From a checkpoint of a small transformer trained on Wikipedia.
Size: 16 layers, width 160, 4.51M parameters.
Training: a variant of Muon for these matrices, 101M tokens, 12269 steps.
MLP neurons of a small language model. Each row is named by its layer, matrix (gate and up: input weights) and neuron, and shows model dimensions 16-143. Each number is 500 + 40 x the weight over its row's rms, rounded and kept within 0 to 999. Numbers have three digits each. A neuron's up and down rows have the sign that makes its largest values positive.
After each neuron's rows, "fires on" lists the tokens most often at its 100 highest values on Wikipedia text that the model never trained on.

L12.gate161:565520455479552537517476509592417478485520531443537474497552564471505498517492478491542550547417473542535498433472491475505543475474468537504484548506532567551542540484501475503469476489534563491531449476528412483467460514499567509484455429541519509479513499546505448481552546410511553507562456516519415456570454566477484490545545523449527454551471494558492451517504467471456496466494
L12.up161:535515508497520552475446546492481529606528470547500499512424477448471468510504472537528533547503531490456525471570555558477493493498501611499460457447533510462550512449545529477527521495502491543563427505530468513503552578527420503437545468547511487451557502444530533458488582482532504514475478521522458519464487521466531505492464488451381484448502532560444554528509525498494513506524
fires on: " pol", " Pol", " e", "ol", "mer", "w"

L11.gate267:521588549530469458490516546510479538452569455495482603505539501501468553550516525528554513513514520498481513546447523529532511499491433536469528452556501586560438497516452436441474537552481420535458493552484505491467450527520535521531481531560551550491623475519528524508477546573517525493546502506506504429502502477511557444538522476465484439442536437484451509545492473583476564476506
L11.up267:515487487552508437490465500476485457464475537508512458451460479414461543438502514467574544521420421497493519551549504543466481516455534434491522487501512584561464528453487553545441503501492519468522477488554485449503488478531453477544525567501506477599508504584497508461425491549493539550501471537514459433483542510523452483488518434576436493543492449470531485499551511500548505512522
fires on: "l", " un", "-", "f", ".", "v"

L3.gate61:495489480533529490458513499508533534463468548463538542541471498536533425487473527559508539491561537509453459499387505461501560504455488527529545510456484532485583479452541488487503523468544503456497457519494466466463515476489449478447462513526510478510522527537555511577507482473539469485496484523422465511461587519413537491532527512549469441441521477558562490538456431461450598441459
L3.up61:496537467508500505480545514468515511479509505530517578458491543508549451454499533527441484544567525498491520444395476471475563536559461515567528474506501518459552479423554463452456510472534574442535483505486510470467496478481417443443441475479459488540504436512439496567532553533435512525467500511453506568505534545431521520516495473509427448443509512526468450493451482461493537495555
fires on: "if", " between"

L13.gate90:514488508517531518574526503390455495464508493513516427503590463473486583464479525502566475516400466508512494506493449487424534500505443503559404578511552537554538466444476457467485532485540546522505494493494561494469501582431517461480477515457519493501482577569579536494464568507513466446589516504478508463543459426515575436530543518465569508474550452424454478425454483496504556473475
L13.up90:436465545518524504424441474470462482550508558465512500502442541435497522558487451494515508463519515476468505492497473453506467578503606449477590459450531465522512475564472493470475483501494444490533518509513467568455494496529466455474536531438489458544523552452568559437447514515519518471449463498503490542405510486502465472505551379548552486485527416486503524448445557520509497507533
fires on: "-"

L11.gate55:503519486536498502412471518557478450534561503466372484519507476510466520483508480550513507537505524504520522494448478493441543539405531494510472504487473466485518500511467472489472440484540532503476541530531557492516544455471506492497455537519396502560458475509517553482536451506500467471445521562477564521599538462473549467531457536493550477440535471559503517424546566505497540569499
L11.up55:563486496481490441508423523508549555507551496531489532514521523447499489536485370508492475492488483436556574485427523499506483531471508521550492539475488514487484541530586522446453501508577493511520512469573502499515548546481504530553542546469420533564421430492513515424481520511583492491474470455452485631472504458455498455514547578507502538541464528526483478480511535534545501538450
fires on: " or", " and", "is", ".", "pl", "A"

L5.gate172:524443542509505536519481510468536474397424530520529510519506546535504509463495500455455504507456441485533494423472577524487547573468458476495538518466467444577510419526534542497454507540612540539602479510486475491460462507537560482499493441427428480545490495511470556497505575463499556538424517520441447510457415408451533456553471507481511469545539469481545514525464433522524490506467
L5.up172:528502476505478521491492511575519408508568474542498543545576539547468523486489537448425517471497432530475533532564492516516535570486411505461456537427451446509486515495477464500474560506482489466537495446448490586520521523488554437475515506499521543455520425515553545453503480488481557523519581478513524492550455511515526456536586505612467578528499513499552547493484462481499566579544
fires on: " (", " is", " epis", "ebsite", " film", " charac"

L5.gate239:557508460486458501543483550545490446523462470459445607473456448459541509533561485481530533502474495474493508510592491507510430503459511499464442447469477458458528460553525543541464498581552480502453517558544431484496471478436479428511485477520473495515424553483439486588491589482491459518462515566571532496534490508485467500487560444471500469486545481511472527536564500491446481438535
L5.up239:568532489547487510516496503569450462526468481473433515463504433542561510513473486548505527472525451475467527536495504535529428502406475503512445537488500493473512446458501519534532518590574461481437542485546485524519516510499460513455516527523425527544434503490431528623487554516520551527388535540562456450584451518508477517496514527476521524490534520560500509485551538521480499469474
fires on: " over", " around", " near", " until", ";"

L5.gate208:503476498494505561511483492504489493506462517490498470525593500489546495517482463463515508504500436505505621514527551507544488535521548531496525479558495479592411501464518480545492548505579494479426525633570454483412525537561470413437477434488441426580494535459543508540490479564459521490453495506510500493530460443489519504509514501560475521405527545530497493478474530497523553585447
L5.up208:548501477514482610463512481617531544487462540555507511591553605524538550546454506519520544485544439527486470487484523488460532605496461418525527533489488447485575480479566471535524552463451405459502579529459444449466505451507558486522480518503512510525541496514531490549530463482463497522516510509497556461549503524494510542533521545511497503540469525486507500492420428476439384510443
fires on: " is", " was", ");", "ebsite"

L8.gate75:455523549537471523545512454471499542437570581551511403402561487483443519490513507486554453472490499519488516506435501531515548447527469458477498499583512462494449490533516537512466570506514524515561503462528559516457422479520502434544439541545473534528456479539502468456477562530441508540493463509460409547578441467436492536494531550502529473459531539551513462487493483424462480579427
L8.up75:554472491485434524479429427467511520458561523513445489476518498492517552475570551537469487528494514526455519504512453553491567468531507398474501432546533503588526456494520463494461444535521563565439524471492513500437507480521486482471477491519472482548517495539486564498527535506447475485503478531504400531441491494427425412525566550534487429474460445510486508451518569473475522517531
fires on: "-", "ro", " other", "u", " some", "w"

L9.gate217:577486546525455480517555473537407468528528431490516536432511524515510477524514503454459519518523520501495484501439571466582566514503415511512495549532495460519445438511474481473502515400437506446457506486500568567542480530573437528533475540480546417500519495511503557456458487515557495510472454538486516486464551411514530477522532530523518501469514477573551506478460458478543545545543
L9.up217:503529598527484494529492445491492516527534430433463551483506525455557542515490412440435481569462485533498523475385467571514554512469509468555581521540530504594517499559545500513529528489475491464405473517539557560519487466492505533554503556510496538518527495474515481558437481472479504516460479528460487439444523540465461484522544530454529455565477489586494554482521481513486502557512
fires on: "l", "v", "ur", "em", " requ", "o"

L7.gate177:504577428511473503466462521509555488521532465550505575478543512479469465508528492464475502470483471512539472579454500482517494471473538484496529509517482482470524424479528487510518445579547442501508454449531506494448419511493519456488454531512462465492545561525499510485559455540486510475571454460562532580507520578506462520513527538499409499500500491525566537467509567431654499457573
L7.up177:486525470454478520524438515535487474446540565471510532615467475510447526520512426487506478512468453507552441543466483551467474582534523494461533472453450421582560489468499481514480467485573465514506487490483560469520502428518452432492565475508491482546474487491479527500571398459584552512538499482512490516454414487507522490529551556437537462499521485457482543488562533559541496515477
fires on: ":", " of", " ob", "ew"

L8.gate163:569418523444488517446449473399516493480513523575529481556529509595488473482480531527463511528505571486493410467447436478520438477563456541456480440523543470510497397560546486568487457541504474515467487493549479565510463520498452553492533514440476485551550501485567498501541471473509589404523475491475505466465503491571489504485511434500475507458456512480534494500469513501476577479518
L8.up163:552484533441448552453494506479549518496546468555477528544537515569491486519528449550462496517456539498507524493456482487490448548553513511469437467532577483468567450537494458454524494515528450492526515452532547500509555577524493542482534494517496528533452536463522428507545408485507487502558503514393509477506421539470593529444496462427478508563511562450466475510468465464538490500579
fires on: "al", "es", "om", "own", "ays", "id"

L7.gate222:537515552502509559540461454456480484465509540496414516531500463524446514463478471483450519466482473439461545545503402490508426514524522544478537498504474473497478419461473476503438536507476466454493517494517504565539498519481523559472502482572524507522443494511429534505529492528497510506496552540457462442563524596457527539487472417550541509496574560519578434513510521484456559472550
L7.up222:490491485440510540497547539465477531560535552565501517514505516499529540537461461505495520427465555525536545520490481495482449546577509491495479515448533505500531471594562526505548476616551427417522571465542463497533513530426464546448505575519501513569517512523452501583490466563545499466546487468497476449541510575470511475474510519514459496452468464491449537436569449557519484520512
fires on: ",", "ays", "om", "age", "ot"

L3.gate46:493496447467482556498516516557497502493501502545525489497481404463398460517564517484482532532509472456529498476543501533511453490416508525540536443529463503424491539434495504488495561491464489446509475504477486502574491465532388537424504493528462430487524537599496503542531450472518494420528461460413448444524477571519464468525517447456512439433515471503433509536441503504421453539474
L3.up46:443489481478470521533447540507369545567458513470560486491519482483544399541497526519469500435453528526567588487525556523423472468539506428493464538452500552472527507505459457503485548531466492511508487467485436515511510498518514438544534506512582484492539538568497532502499457508440570443508463488477573435471463467534499506481549473502529469521517482553448519539527519538507530486506
fires on: " ag", " Em", " Sam", " Ab", " Ben", " General"

L2.gate202:462515447466406477502527496597461516581484442481494462408509508514458516566477496514454553466496446476482529480487569508458440516442516488508510510482574497516473435462481503492460486498476508511474490505424438518533463464566541518475534480462500563486527505603512484504487506488423504459458425491467482475471516428436522546528521467535564548546629540476467571465458561520541457477510
L2.up202:553506459483407489523423519527481494515484480524536458475491513505507546479440461548451527481470480442485520430535511561481480536448498397477508501513573543475477505437486525472442465552514545500448474491448444560558489399549533557452511454516559507460486536555595406477495519570431535495474482498463480443473474471485486544476518544468589469574531526509417487468468562524534467425472
fires on: " Phil", " Me", " Ab", " Sam", " Ph", " Ben"

L3.gate284:534526493444578533508535538499537566493511529439538429564489417506456475499483484540523517456506480491514461489414558513537428471484457530531529496511549475506469509464535462421525568471469514543491542509400423542501501535516518505491517459524509503489545536464498548484466438440470482490499520407476488546481448443495530577498522453515547478507539570551506558492404595581564476472417
L3.up284:483488423375467490495493530547450470511452499387516483522510535463484466488487498534474522460479523469544551480495511479456516459506456502549510447450470509492440504470505491479472530526502497555441545505485439588569508544526463450555563495537494461443486515522496552466532464544547523420452465535509470470548511516461458512502502516473509417542515352536529524513486563547518527492515
fires on: " Em", " San", " Ma", " Mo", " Sam", " Ben"

L7.gate108:524556464492470532539545506481500419551452564487506510517561555447557523427444487470489529487450534547476513522545535461486504500483444524538464508464503508447546567470509526514474476547496452461487450515556524623571493517500564515451490543468461467481542506538460529544482512499600519476477465473538457487424480571455499569530506567438523411525469467432454476510550479497496500546477
L7.up108:451552479432438490483468509480511476521541538515525477477477446516500527467465496550539528483518515484518494420556550519360511493547398524535430547554573479462514484554566527516502501535449512547469488515463541562558528469507517462526546499499567526459507541567482550490499533432523505522513433419474467546518545481373470475441538501440440537475466473502489542520510540503507509469434
fires on: " pol", " Pol", " cent", " Off", "off", " Sm"

L7.gate281:523539576489592482419481472504539492551476519485529461517550478475454472553432523512527597516450481499520460491470556550471438531521423485508469532556507562512524431551443476503567538475520428502427475474432556474487557516538480490516494527454500625475585554436553507486518477485521510510502451519468493530541478481487512462485504522494549450539485442467502500529570495496502515526436
L7.up281:471484536400571455474543511523541467493473472570407449467479498500530529564504460493521398530553488524508522446483522499490474481559525482474493495497468557455545462550511506532531496458510488521474515494536497436470482509501548462483495452491535555526486469512588480558492487529479466515490539486512541434462450506505495431456536514529420472580370510488520471544440493482561508550524
fires on: "ll", " Mor", "or", "ade", "ó", "enc"

L5.gate141:502439531560478501522542474521500482486535513406450540529460460449489481504542523512537560478531572492486536516519511461551432457427505528507472470456540531432480476499485507501466422481570605524431509506473561532546507513465509525487541544484484491513477478469429539477513470570537551459411595493466498481514466530516486508514465411501563544559557516525480499483575489465488478462446
L5.up141:503456504570525502527414489458570555482494413408487528480502493454462468467477495532511573509506527534548530471481520492553469495468471395498515548487520471480519458494568581495444523553541601564504569530500546540457527567461487477474429571481437549532489451417498493473488462537515473540446552549472485435569477522482445526462512480469486516528521403522496502479545520500541410528462
fires on: ".", ";", ")."

L7.gate112:569463487531452527488472535505501501512525572469541448515561528552398523534486573485492574537489534433491547458565421496424443475433567512416564545526510456554556486485453492484554489439492492491475488503531469484559508501470512457524468492538472545478495524448513497506538514440445573506514512611540522517523545533492449509532486464401489494522468481522516520507432547484499471513458
L7.up112:510510575528517525527484554467495472563524499575469479424525563569522454518520543495494535503472497454487555464582541434437464536500482429443488530489469438492500489517572525511480542512522480461464511492512437566523557474483533520430506595459567511494462524447561513438480537392452513522483521485427451575484532489550509473441460461486502443523514527491468479458515413505561474492488
fires on: "e", "ol", "ate", "im", "ave", "ober"

L9.gate266:514477547472559442475525541527534520546467530512498561520461464476476448505491504479561525442530504474474514474485472517493518558467536500441515457445504460523488491495485510578518506500524558471497552475440546524519525503525463523479506550422536416469473476521409549410501508445571518449462544479562575549553578538477493520494448501480529514558494450477523512480547503535530537492491
L9.up266:562479500511484498545478427609490405472508495463561506537520460510486461526570393577561530503482465458445405460493493521496486481536520526510510445429508514499453407551509468547472500542475521511456544496503519534453482473550548446528527491557435399444516511545520498454448462462494528549485503479540544516516510504533563469494423482539525504584540498421553519536517492539502487525457
fires on: "d", " dec", " disc", "c", " ad", "n"